Weights of a small GPT-style language model, trained from scratch on English Wikipedia: vocabulary 27811, no biases in attention or MLP.
MLP neurons of a small language model. Each row is named by its layer, matrix (down: output weights) and neuron, and shows model dimensions 528-591. Each number is 50 + 10 x the weight over its row's rms, rounded and kept within 0 to 99. A neuron's up and down rows have the sign that makes its largest values positive.
A block is one neuron, or neurons of one layer that tend to fire together. Before each block is what it responds to, as a language model described it from the Wikipedia text at the highest values.

Leadership role titles
L3.down1101:42 59 56 62 41 43 75 66 53 39 42 35 38 39 47 65 55 54 52 63 56 52 49 44 45 46 45 60 59 59 31 58 40 54 54 59 55 55 64 44 53 46 56 61 68 60 45 44 37 50 43 20 36 51 54 51 37 59 52 59 43 50 49 52
L3.down1538:42 47 54 37 35 55 51 43 71 47 61 41 55 61 58 49 32 49 35 50 33 50 58 53 55 60 51 41 57 46 55 60 58 64 46 61 53 56 50 44 65 54 57 49 51 42 31 32 49 61 47 58 42 38 45 49 43 46 39 48 47 69 59 58

Role nouns before names
L2.down121:33 61 39 46 76 61 58 42 44 53 46 54 65 37 60 58 52 59 55 36 41 41 43 54 55 54 53 50 63 63 47 28 40 46 39 44 60 57 54 65 44 54 54 49 51 63 57 43 63 47 54 46 29 48 56 40 46 53 39 44 57 39 45 62
L2.down1505:23 43 48 43 55 55 58 53 47 38 40 54 40 51 42 62 55 33 42 44 50 54 33 45 50 48 68 49 53 39 42 30 65 42 56 54 53 47 44 57 42 54 51 70 38 64 35 54 49 46 65 38 41 46 59 42 49 70 35 49 55 66 70 61
L2.down2724:37 50 41 52 71 60 71 44 42 51 37 50 52 47 59 54 56 50 59 44 44 45 39 49 53 38 48 32 57 47 47 25 49 54 46 30 44 59 35 64 52 49 57 41 46 60 47 51 59 44 43 51 54 55 54 54 46 31 45 60 60 51 50 37
L2.down3005:43 69 47 35 66 51 49 47 53 42 43 43 55 35 47 56 47 31 75 51 45 53 56 56 51 39 51 40 54 40 47 41 52 29 55 54 45 51 74 49 57 44 49 49 25 57 31 55 52 42 51 59 30 57 55 33 39 57 64 45 46 46 68 60

Sentence-ending punctuation
L2.down127:50 58 46 46 56 45 54 39 45 48 48 51 52 51 55 57 48 56 48 79 53 54 50 50 53 53 47 58 47 44 57 47 48 44 53 42 94 57 49 44 42 55 52 57 50 58 52 55 44 51 48 53 45 30 55 55 52 51 53 47 40 47 49 33
L2.down341:43 54 44 63 55 34 40 62 63 45 56 45 49 58 45 56 56 49 41 53 52 51 58 38 60 45 47 53 67 51 60 76 57 49 40 40 48 49 43 34 56 51 56 43 42 50 42 36 53 58 53 38 42 38 51 52 35 48 56 56 54 49 58 38
L2.down792:50 56 61 55 58 47 50 58 60 61 50 49 42 72 50 61 64 52 45 62 43 56 53 40 53 52 34 56 59 56 43 76 40 52 59 42 59 30 34 51 56 48 33 42 32 59 44 37 39 54 34 51 51 27 60 41 52 39 57 39 44 45 57 35
L2.down825:40 57 60 44 43 53 47 69 43 52 42 54 54 49 65 45 58 52 52 59 51 60 52 42 56 32 41 54 49 61 52 64 46 66 27 48 57 35 35 41 47 53 59 53 39 48 39 61 53 56 62 29 44 32 57 44 35 43 58 38 24 36 67 37

Foreign-title function words
L2.down476:48 54 52 42 55 40 57 43 54 39 35 38 51 45 67 45 41 64 54 53 63 54 63 38 35 46 45 52 56 48 41 51 51 49 43 50 28 50 52 57 51 50 56 40 58 58 50 38 45 38 31 48 46 52 67 69 47 45 42 61 63 50 34 39
L2.down2233:64 45 46 49 43 41 56 58 38 54 38 50 57 35 64 33 48 50 57 47 63 52 60 52 59 50 57 46 69 45 38 38 50 48 36 47 44 54 52 51 70 51 35 49 62 61 48 60 45 41 54 46 67 47 59 54 31 57 35 51 45 75 38 44
L2.down2365:53 34 55 53 50 50 44 69 44 44 39 55 46 34 33 60 51 41 50 63 54 51 41 61 55 64 52 54 56 53 47 45 42 38 54 63 39 67 37 64 45 59 46 49 58 35 39 40 53 42 47 57 53 47 41 55 45 64 44 58 49 54 52 57
L2.down2649:65 52 44 44 44 41 51 68 46 50 23 45 32 56 66 34 49 47 51 37 46 45 61 43 39 28 57 53 56 40 60 57 44 50 56 42 48 53 46 47 64 67 44 56 48 51 36 26 32 57 44 64 67 40 47 48 25 54 38 53 43 48 47 42

Role or title nouns
L5.down343:45 44 58 56 55 56 37 46 41 62 51 42 40 46 54 48 60 60 51 40 43 40 56 53 61 48 56 37 49 57 64 31 44 60 48 48 72 62 66 30 68 49 49 51 58 55 43 34 63 53 45 43 47 49 42 52 51 44 51 45 59 59 49 52
L5.down438:52 37 68 60 60 36 51 47 63 35 53 60 50 64 50 47 58 46 38 66 45 43 53 56 42 41 37 48 62 45 44 56 54 57 41 48 52 51 45 59 49 55 49 67 28 54 50 55 51 57 56 26 42 57 54 34 54 41 54 60 52 50 45 44
L5.down613:57 35 49 38 48 51 66 50 62 33 29 69 62 54 55 47 65 55 64 62 35 49 47 46 57 55 58 53 58 40 64 39 52 58 52 48 55 40 43 55 52 50 32 41 52 44 46 50 49 57 33 39 36 47 49 55 43 59 56 53 50 39 47 65
L5.down1463:30 43 45 49 55 49 63 49 62 58 42 48 49 59 47 58 61 71 52 54 49 44 55 44 53 27 62 50 57 53 47 38 33 60 50 44 37 43 60 51 66 50 56 45 54 42 64 37 66 52 46 55 54 50 45 36 33 62 51 47 35 59 46 64
L5.down1912:48 40 29 38 46 58 64 63 45 49 68 31 38 45 55 64 56 47 61 62 58 61 41 48 41 47 54 56 52 55 54 43 53 55 42 60 51 59 47 53 38 64 63 54 42 49 50 44 64 57 54 76 42 39 43 60 48 63 41 51 46 52 53 68
L5.down2213:50 53 36 33 48 57 63 31 52 40 43 47 55 72 50 39 40 62 45 44 40 53 45 30 53 41 65 41 53 62 56 42 44 38 58 37 49 38 58 44 59 62 65 50 50 48 60 48 63 65 53 66 52 41 60 42 33 62 43 45 23 41 37 57
L5.down2520:35 46 38 40 44 50 56 43 52 46 41 39 54 56 63 46 52 51 56 34 52 39 33 64 54 33 42 45 55 51 54 42 61 57 38 42 48 55 34 61 53 51 51 49 41 65 59 61 58 51 48 50 44 47 54 72 58 48 42 40 54 38 39 51
L5.down2936:30 49 42 42 47 36 50 56 42 46 25 47 53 42 48 52 58 45 47 49 46 47 51 69 41 44 44 47 55 44 51 42 68 30 45 55 49 64 40 39 64 44 52 63 50 38 56 56 48 40 55 52 48 39 50 56 44 53 45 51 46 42 46 34

End of lead sentences
L5.down27:54 69 58 49 66 54 51 54 45 46 44 72 50 39 49 28 45 40 56 42 46 37 56 26 31 48 53 63 49 56 67 46 48 46 42 49 35 48 55 56 58 59 43 45 78 65 42 49 42 59 52 41 56 61 27 59 48 53 42 47 22 47 46 47
L5.down240:44 32 47 42 63 54 57 51 53 66 32 50 41 44 60 56 59 64 44 53 53 31 32 52 48 45 51 55 47 56 39 71 43 45 33 45 39 26 39 51 44 43 48 60 53 39 55 55 41 67 36 39 57 56 46 54 68 62 52 32 56 65 44 38
L5.down757:39 57 63 56 40 54 44 51 60 54 54 41 48 44 40 54 38 51 58 39 57 50 46 41 47 47 77 57 42 61 52 46 28 46 48 53 39 53 48 51 52 51 65 54 58 58 59 54 59 33 62 45 58 50 47 43 46 58 50 55 38 46 53 67
L5.down1110:53 52 52 75 40 44 48 67 57 57 45 38 53 39 53 58 50 38 49 47 37 51 45 60 46 46 39 66 43 64 34 50 59 50 38 57 36 58 63 43 48 55 46 35 60 44 53 20 56 53 55 44 55 48 65 52 51 42 38 52 59 42 42 55
L5.down1171:54 60 45 44 61 44 58 53 43 47 55 56 49 44 50 51 46 56 59 35 40 45 34 47 47 43 75 59 50 69 55 37 43 39 40 40 46 39 15 34 49 48 34 62 28 41 54 56 50 54 59 64 41 56 51 46 49 56 55 47 49 52 53 48
L5.down2188:49 47 47 49 63 55 43 40 61 46 67 52 63 58 51 40 58 37 37 40 61 42 43 50 49 51 61 60 43 53 50 45 40 58 45 39 64 37 57 36 40 42 47 47 55 38 37 41 43 52 50 57 45 48 52 54 44 48 39 46 57 58 55 61
L5.down2548:61 42 45 56 27 47 35 47 47 60 63 46 54 53 46 60 43 47 49 54 44 37 42 43 47 49 61 46 41 51 42 41 32 58 56 53 57 39 67 40 45 55 54 66 45 58 44 44 47 55 65 53 54 61 36 51 45 44 62 35 52 51 59 63
L5.down2647:50 44 55 55 47 49 50 57 63 69 49 48 54 58 54 42 60 40 45 55 55 50 54 53 34 42 42 47 50 57 40 62 40 45 55 66 60 39 67 50 30 54 60 28 69 47 40 43 51 45 60 46 44 38 55 53 49 42 48 68 40 58 55 61

Birth year digits
L3.down1005:54 38 56 62 41 50 38 58 41 48 64 54 42 50 46 70 37 49 36 57 36 57 70 52 39 38 57 61 35 58 59 57 57 44 59 49 55 36 53 58 47 25 43 60 35 59 61 59 44 49 41 32 27 33 45 36 49 44 52 55 56 63 71 33
L3.down2106:71 31 40 58 53 48 55 32 45 37 58 62 52 46 51 63 46 62 44 57 49 51 40 71 42 45 81 50 62 44 53 22 53 50 52 71 55 54 41 50 46 58 46 52 50 63 58 57 31 56 36 67 58 45 43 53 41 55 49 65 50 49 60 41

Foreign-language title word endings
L5.down498:56 54 45 44 65 42 47 30 67 37 50 49 50 46 62 53 31 42 58 56 43 45 50 47 36 39 41 50 29 70 60 63 29 45 44 32 53 55 61 31 60 52 70 46 50 39 54 52 59 56 61 63 48 58 69 36 59 71 45 27 52 34 42 53
L5.down507:37 39 47 66 61 52 57 61 48 30 39 38 58 65 66 54 50 35 46 54 46 46 64 44 46 50 62 47 43 41 70 50 47 47 48 51 42 31 38 53 48 33 49 39 46 53 58 42 40 56 43 47 47 65 51 32 43 51 46 57 40 51 25 49
L5.down654:43 45 42 54 55 59 55 54 56 53 52 60 67 51 62 58 41 35 37 47 71 34 44 36 46 59 50 59 46 49 39 53 45 30 43 58 56 62 59 39 48 53 49 60 51 42 60 35 46 65 39 60 34 46 42 58 52 50 43 48 42 39 47 36
L5.down735:34 50 40 47 48 41 55 51 59 36 58 60 51 58 41 55 59 43 57 73 41 44 46 55 51 55 41 47 36 35 58 63 43 34 35 54 47 43 57 63 61 45 56 48 42 48 21 58 23 36 46 47 54 63 64 45 43 57 54 60 28 30 44 60
L5.down1179:38 50 55 61 46 69 52 54 34 52 52 44 43 64 48 46 47 46 58 52 45 53 51 50 31 55 50 50 35 37 45 44 35 55 33 57 48 56 41 51 63 59 54 53 45 43 63 36 53 60 56 54 51 68 47 63 33 62 54 46 35 28 34 45
L5.down1303:46 30 51 50 44 63 46 45 50 48 52 42 51 58 50 45 55 58 29 66 46 54 63 52 47 63 53 36 41 53 60 42 57 53 55 50 36 54 49 52 48 66 56 65 51 54 45 55 37 59 36 45 42 47 43 51 47 53 38 64 42 44 38 57
L5.down2004:50 37 46 43 50 56 33 36 48 51 54 46 47 60 63 75 38 30 45 32 51 66 42 60 51 26 65 68 64 43 56 60 43 66 63 57 35 66 58 40 59 70 44 55 48 35 58 27 56 43 40 47 60 57 51 52 46 44 50 66 54 60 58 33
L5.down2722:36 54 36 41 49 59 53 50 69 52 61 50 71 57 32 41 45 39 54 39 47 39 46 46 64 40 64 51 51 60 50 51 64 60 56 40 50 62 41 57 40 45 56 51 44 47 52 43 49 66 47 48 65 36 48 50 52 54 46 46 54 50 47 38

Romance "of" prepositions
L3.down1135:52 41 56 49 36 64 58 53 41 53 63 42 59 62 49 52 65 59 68 49 46 48 70 28 20 52 63 20 60 45 65 46 74 57 58 59 50 52 33 47 59 41 50 46 52 55 54 50 45 58 54 56 52 39 62 47 39 50 48 55 56 31 43 51
L3.down2237:34 44 52 46 67 28 52 51 51 62 32 50 44 47 39 31 52 55 50 48 41 24 67 53 42 53 38 53 57 57 58 29 47 49 43 45 56 53 46 57 69 55 45 44 65 47 58 49 53 56 64 40 51 60 48 30 52 49 55 52 47 44 38 43